Weights of a small GPT-style language model, trained from scratch on English Wikipedia: LayerNorm before each block, 179M tokens.
MLP neurons of a small language model. Each row is named by its layer, matrix (up: input weights; down: output weights) and neuron, and shows model dimensions 0-159. Each number is 128 + 24 x the weight over its row's rms, rounded and kept within 0 to 255. Numbers have three digits each.
After each neuron's rows, "fires after" lists the tokens most often just before its 100 highest values on Wikipedia text that the model never trained on.

L6.up342:135140111110153116125151110088139101127131116102121155107108108143192155148153147136101144154124170157090138089148150120151122134147144136109117151103130126120170139167154104142128122104175117143099143109129132102203131120089149122123160124094127142131123129139136150069137130100155118135115141126113097122079099130120108106118100113163134113137136098143114101155121187125134108094140094116103122132144099177092071153176109156153116130139112128145127106125185114096140120165171121
L6.down342:114112095128115129121127192103135130090138105133127177121095139128131153130111088153158077099132115099097170128088141133127156097151130127148086122132125097144145148136100159093116088141114107167155167141092123161131094132187142126117165140165162152109152105146123131123143092140121102127131128119159125109134127133128126158132105114148097133117172083123128113119099077116137135098184144149123082127107091124157112111164162172145126115114111133131144161126162139121100114159143086
fires after: "U", "A", "S", "L"

L5.up290:109123133090130092132127093115122138148131168176121124138087097137114155132099140143145151085210166156158125135175137134156170138187123083120139103097082127114139105144119141121100125128146114157072155140089119119171170145129140098134130148111141123108129080122115109122093133113150127127132141097121135131130137116167152132088162153143161120146158132136144124123113081149136139140094111116130136118102137092104104076158112116134120141114123131180094133130106138167163158116139123
L5.down290:155139091131150120126098117140124172144121123141149137158119170112131115152104090162088100073122125162136095107137109091090163149177106148144114116131061141128121103179167111111152160102117141165137129125115123116119184129152142103096101134120128133124101093133130113153154115134134142108145129151147133107111166113137169129111120092085147122117113157125144164123157131119159124126162129155156098150133127148070051121144123146136100160081111131121133154121126097118117157108129109
fires after: "E", "S", "Y", "R"

L5.up552:125133146095090103148105148106127157144109099117142158114116114096117128130163139117125157095123095133133131131153172082120111114122133163087147119137111101113118132111115121101120184091112125111173171146098108125103077093118126142145134134124105116102149115121103131146147120104162107121136127084175149162116105095154157117148132118121150156110149161132147181090142127145114132100114129118121107152135158113139119124185108185094099173134110184101142125203120121154144133112124115
L5.down552:130142170120151133135102174106155122160121124116123102121087167163131135165131157146095106127074110109155144091120116139116137122143131126136085155094151114151133143146123124132143146099140156151104107160147123133105141126079145150141109105142155105175127131148137092103095145132127126111178094161094121174158140116113092161121088143132128115142095142086139086128086156112096110082161131164136164124100169123126130120087127137151127144158144114114132132087108184090122133130157095
fires after: "n", "l", "u", "N", "fe", "se"

L2.up584:139172158155142125129135160092119134136113117145123197158157074163117150131129135128160143068150123118153107062168121105160120136141125141130134129119094119143131153118103122138126124077161130160093112125116116135188124117117163180141156148143178161120112128151117114093135119144108156136117106139157127108128135102115122096069116143109097136130120095110165139132093159160166084092135103111130149120121153083107131118136145119133098125107112144155139114087142114123111104103156117
L2.down584:139131127128127176127126121168134143156105166163141168101184105121140109108127154125122099147102099084135094102167134131163130152103135132148133135113132116089137114134172125130088097084148125118161168121167077124102121147171138090147163140133156134072109110152131135119103086116164158127145129130116139147150067127161137118109132127116163078134161123151156097131119110131102142151110133091149161145117149155085094137094123130102109120096138168118103113134128124111151127125126085
fires after: "ot", "in", "k", "med", "r", "R"

L6.up86:136175115110119098146124132179129155103159135133139089078102129130143095115160102130087143127136153095158088187138134088152148119124132072108121117105143176128114087147111132148124111155154113132140095146114172114107112164151108111148116149153115138117162138169137153157146129141112128154146102107160137132109154138166092150126140102209103135162117108123133123090140122114119104170167123126134166071116098115124122100140118094129122121120104148121146145129136156132139156132143090
L6.down86:122105137165115069147145129124137141112138125128173127133170148172134124116124123109106137119105113121140163132133145110134105149104134097114066150131105180116132160153126141090172114167152144128139137142102096066123122110114163146137170090194123143148140156138105096142135119143108084150118141181144146137106099138104098102130149101146087124122140119104132130097148131113093092162168151098146082139172110119125142100159115141126097134102119099120143102124120136139141080162137127
fires after: "^", "3", "8", "was ", "ap", "4"

L6.up339:126119149123116174139127097140152164120150137155148129144116128163122130153109132113117129134126095124132137108139076099128116147096177118098121157147110133158121074146075138110105142124106113126092124136102096119133140114148114143177110101059115141129134138106076106117184117165120110118147153129127117062158140126118125102129141161126097097127125123139108152089143168138126110092164149162170129100121092142143109189115177104159164110149137169128134154136124124159131134156117144
L6.down339:125170110172121157145136155114117108137155072143108083145117139142143175129150108099098159116164122116147110168096118129147103134159142130148121136067152134127137104136143124122169150139137162128086161131109136116122132085177134108120149108115143142099126141137119145082125057095126109140112145134151136155118126091134128100117116127100103148178145073103068143137150118129118096144114128140157110159131086106166155168117146151131134120120189124122119147100111099147126104133113141
fires after: "S", "a", "the ", "ti", "ear", "f"

L6.up221:165123151141109112114146098126142168142106133080128084148094120160128168146155114163168141108111100161081106116134088085131140176183109122120153140087110133135133038095086120090143131155162118123114101148105134143132158146153166105144135156107133127088122122119122151103097116129130158141138129086116155113146088145124120120150132158139133123128177134116141133118144124123094146121134186168161115149127095131099092101105145108133151118145127115110120095121132125147150138101133132
L6.down221:121143112113102164125116134121141119150130102130123192130200172144130099122099111103117128171157109139131098149147111164128174130105122128136103149138145141141127132126149161117100167113101148131108152152147101177105127059121092113096094064152131144155118088112130130132127110132121131107116176108121140140148152144131115117134121135110107124129077142123108146076148126106081113119149126127087148134134129190083149164136100107144148136137110151123095106124142126143154098139177142
fires after: "R", "S", "N", "a"

L6.up454:121130143146132138190076118118173165101129155158142140113141172153134114171150117168158108132118096122111121163096110133134129096136161125139097143123142150104142108110113094138165100135127140145158148130133150148120145110118142179123084179115165112076093110097123073101140141140128139135130121118151088113146130170114134110163133126146108136119157069156128172134092096118143122104154104133126094119125119162121128114090111127085121109107146145107146091124134148129180143101126090
L6.down454:139095157138164114118150170141091140126102133117131151136114102094135153131100131118136130135096121145157099131144096183105106132158150144167128116108142084099156105088124097134119151168101085163138112170136115111154075113143148109098126119184155057146167133122125155115103136091148156142098142206122089127134096122138120120123160124139104135141093166119162111155107109123117135158113148130144169137142108146087139122139105107112129127104117134119119140125142130116108101169160121
fires after: "comp", "si", "ir", "ur", "ug", "p"

L5.up371:130147096102126106147096169143119129140155154082146141124189131105153083131110088161101140132101100118122156179184103074104121147150121159109167141143165136133121150102103164125101122104131119105206146159073130133144127098145120120155115120098136125120125119116081150121148148140126106129140141143104109115123103099114187106170134079137088104131109115159129114148153135154104156131095115158115141134114141127122133114127139136114110141149154141103107143097148131080121107120140121
L5.down371:095157113122148135077136148122117131099104112120152123153107164123120096163103152169118167144110143130082128149150107154121163146114112097162141104106129157127121148109133167114146119077152110160140156127124111130136166126127111141114131169134147128197159108100143156139116147134135115080100133144119073103144107107126086124093066107134116148131106112142107094106136132136117118116144150110160096124135123077081190158128152134067150141137135113152123155135164130133120117129160117
fires after: "n", "C", "f", "c", "fe"

L6.up53:080126147120091159157128140141133171123135136134113149154126122143144118117133130133139182144139100109172104101126157119140103120134129079157128089119147125149143139156081145108119119118128084138096133156114085133179142119145157139139109143065164166157150161101116162128118088126142181112125128131110115123177154129133109099128139137151086084110087131073112149118173086142154086098120138157164135113161114109092153117143138132134140158134139094115132116153098128113099142151147117
L6.down53:126166108116111104111121139100131116125151138109092127100131119149151174155142119134121136152105118155113134148104168148123122101104145151158149113158148121077070102152150164135084079143142142153133121133119146113129151110133102115098134125136164127114125109118147096149114123160126120116119098197127140085178124119149167094116138141110154146132102144131176139092162144094120125139121082103197145100108119153113155137061144134082103131105147164141115133106132127110102131144160104
fires after: "s", "P", "H", "r", "R", "h"

L5.up202:127110131116138104158151113193098118101110140106131117130129161192112094131176102135079124131055105135135116115146093123149121128113118113121135123117123126152131107098109138121178158130185102120129108123146124163152103085154122094147107139163141115084115156110152145073133151116125133111145121120113162104126077087146133157112111141113119138154135103119123076136125133165146112114148122148158132138152118109129155159170125118125165173144107094112115132130122084119141143141126188
L5.down202:139130179166127139150102129078158126130163137118094127124133136076169076140130141175156140136137117125133138135129150159096100077106140121138110111102158154109139118151143140130125103143141148104147121132110110142154117155141130176114057110140105100152140116122119138134138123125146073091123154163107136144163124166147115131121143143113155036130136149123167141117114171118107115154134114143108118107108105097174110132087103125092130132095165141127150130085146134144116126096138107
fires after: "G", "R", "Th", "N", "kn"

L5.up499:124107101074138102114136098113121132100134144134195135151181156122098135150128143151154146095152151105138134071099131108137099150150140146104134145134099176120170119141101113105113066116144108158088139095147132117129160162098136100124147130125131152119147138170159133128098062148138147137165122129136130142096138147080089091142116112157132104141103098120130161112136111152131138111111091133097140144105134113109125169161121142124106136116112166141104147122167160120105161118106165
L5.down499:125123119176131120121101111122115121133111102115159098132143166117082131129103120141070090189095131142119121148081162126123117095160173147133132131143118146114150166138142093133099116109118103187135142118164162141139146116104151149117125156131155131106143110131156136177138143122093162129108131176159101068121112126127153117114123100063130121104103131148106116102139122083145127163122130151136117160101122115101110114163152149125108134129129167132156141117113119177116093137076163
fires after: "s", "S", "L", "E", "R", "D"

L2.up169:155129112116116106110101138109151112107105136087166106133141163145105165157115156203145117067165146158158103124119093084124148120096121114191095171147117136077117101123142155119123133157119080102114110088125144110185125111142136151175168137126157115116118102138141160120123100120117149134145108176096119135131159181089143120125120130131133156102099137091121143086111153106149084136143129126133120151127117146114119126111148098107108122142098115146112119110124142154120120135146105
L2.down169:101150112096103123117135139112164122106157147152075140133151129096156080115138123105145155125094112106121168164105133129106108150178089127104146128101147167176129151144076119132153142095120149149121105227129110107120137137135127105074117101127139163125092121109137122112124131114186099101121153099158149103153142127157109138130119111127121134163149107097127123139139126134128152118107150139119175140171105134144112149134091141128135149154129126084103147103135077125131140105130163
fires after: ".", "An", "S", "R", "ill", "Au"

L5.up264:164073128103077119197136105127131092098091130163184134136101139123126144125138125134141152086148114129172137141105120103133127155125150134126137137132083127136134132147143136117128136077087116137120167120141120136122112151135138145108128130124113111098151176156155100161106119122075135152128090119121114119134110151135126067144086124105091144151084137114148142091156078145139120167129161137136088117128162160074148123136099125123125164118123132141132127139152135139154200124112111
L5.down264:116127146127125128118149134109129138139128108188118135134119074115148134089109125161103127184104135128155102158120089113131145135126148124112124130111136097134113142129181114114089148118136116125119124130112122126120155154123115113176135128093178125156138133112074154193146130138175128137134178123052124131148108162154139111115136093144109106087133103120103117130161125140120158163073150149130105132093116136136131092144114144144084181131148086104142120170114161137088102109106129
fires after: "s", "D", "S", ".", "Bl", "R"

L5.up28:168116125171110139103124116143163123090160143103154134128125128131203127143097123098140142141152128082069164131088144141108106128121108173145119162148165130093129158122105142130155120125131121187091099096144122143130132096118132108116152127098131167157132112133116152156153120134114101131150077113137088137129094131142130120130121148099166128115117135153134061128158095094092086114116115109130148131159150134137093091129098164180141089131123144148133095115143108122142156145109134
L5.down28:125076111138174121131122191118149133140108156132144155160131144124172110150110128077137141125133177109140108118148126102084147207126119155116151142131135111149166131103155118105147109103134116099074108141131127121151126127121159108129123130134141083141148113134134173120154139087136136094117190143148146195124104122118145105131103115142110106129071125105138106132132140110140135133092121134124128134110116157169153120118114118118121123118146093096090164122077080167090124131117125
fires after: "m", "M", "U", "p", "a", "B"

L5.up180:074120120092132130093154132104129121123144156105172131125112120131128121107133134115145083087145108113144124113132136091145101150120097086147177152155096119171162164137124146140091140132112113145105100136087162102129081117149119147102095126118120144137149144156139140141124105114130122150169112173130151143074134162125138126138114114121148135162102125153182138137109102157138134154113124113134104101107100107071160165201086148146127132157127110110131106086170142101136146162149139
L5.down180:096120146142120152160137131110131120137085095110119115134130114128159143149128077137121102128140171134092137154146154120132116131088142137099119154116144153143097154140162121103148121148155109133166146108106152154109180150118132136171135115095113075139144180092081138113136107155084125145130167106135087102158097104148097127109133118098121144119102118146114115133117078144138122136125142103114135114138160097134117075153109120127067113132158190162105118191106148139155164140117144
fires after: "D", "c", "C", "F", "L"

L5.up456:114132169080162100134151115124139155109128155149156153165140119111117167153120172136130138093105151129125123108136116101096126148152101093111127087091092120096138137165138113165105133132128109129138176119123111133143102134112123093142110135124090169119150142180132159130153105119122084089152106097133115129126137108131112102117145120164170135111137137125185141118109146072134117146148137165119162136091080104116081117171124125133123154076117117121156100133109166149093176130113097
L5.down456:154150120135101155149139151157136145090077081132123122154095116128112135133129097145129137152114107138170166120131111146129082081157101119114170133137106143133123126136181147143127093145115168106084162084087151120111098160148093104090145114084129135112128120156097156119091141163155095107145174184121135149193126127135149148120115103128115133128141109126142108142104093140114139124138122136112101113120119114137132130150145147112093134141184106145161131145093134123078162142093143
fires after: "H", "W", "as", "h", "R", "S"

L6.up274:116103164183143148142113158131148127090148165085131136141099121149148171135114151116156152119128108129091138126106162127129138087121145120122113081128129104107126136141103168144104104123082090121147117133127151106117163130165136132099129195129121146063132097116128171117161116172135132108157104151114077070118100115126144138126112162136142145155154101147169106104147102105090125135100120142150112146128130106124133127128109099179120108152108166128114122125134135088164124079100111
L6.down274:151141100104120117092116122125133159139097133152123127136162128106093095133133083117168085118092147149162107087188138100091145111145110134129130103116131132171116140135121124122082117115142120092126088148156123098131126146087122087146128117130120106131103092170134154140120158141134102193149165138119143175124125119119123106161151166154102103135082119114134170122122122099162147151105126154104155165134198125080176113127109123115133153142142116079139145114131116143128157117137129
fires after: "comp", "P", "p", "M"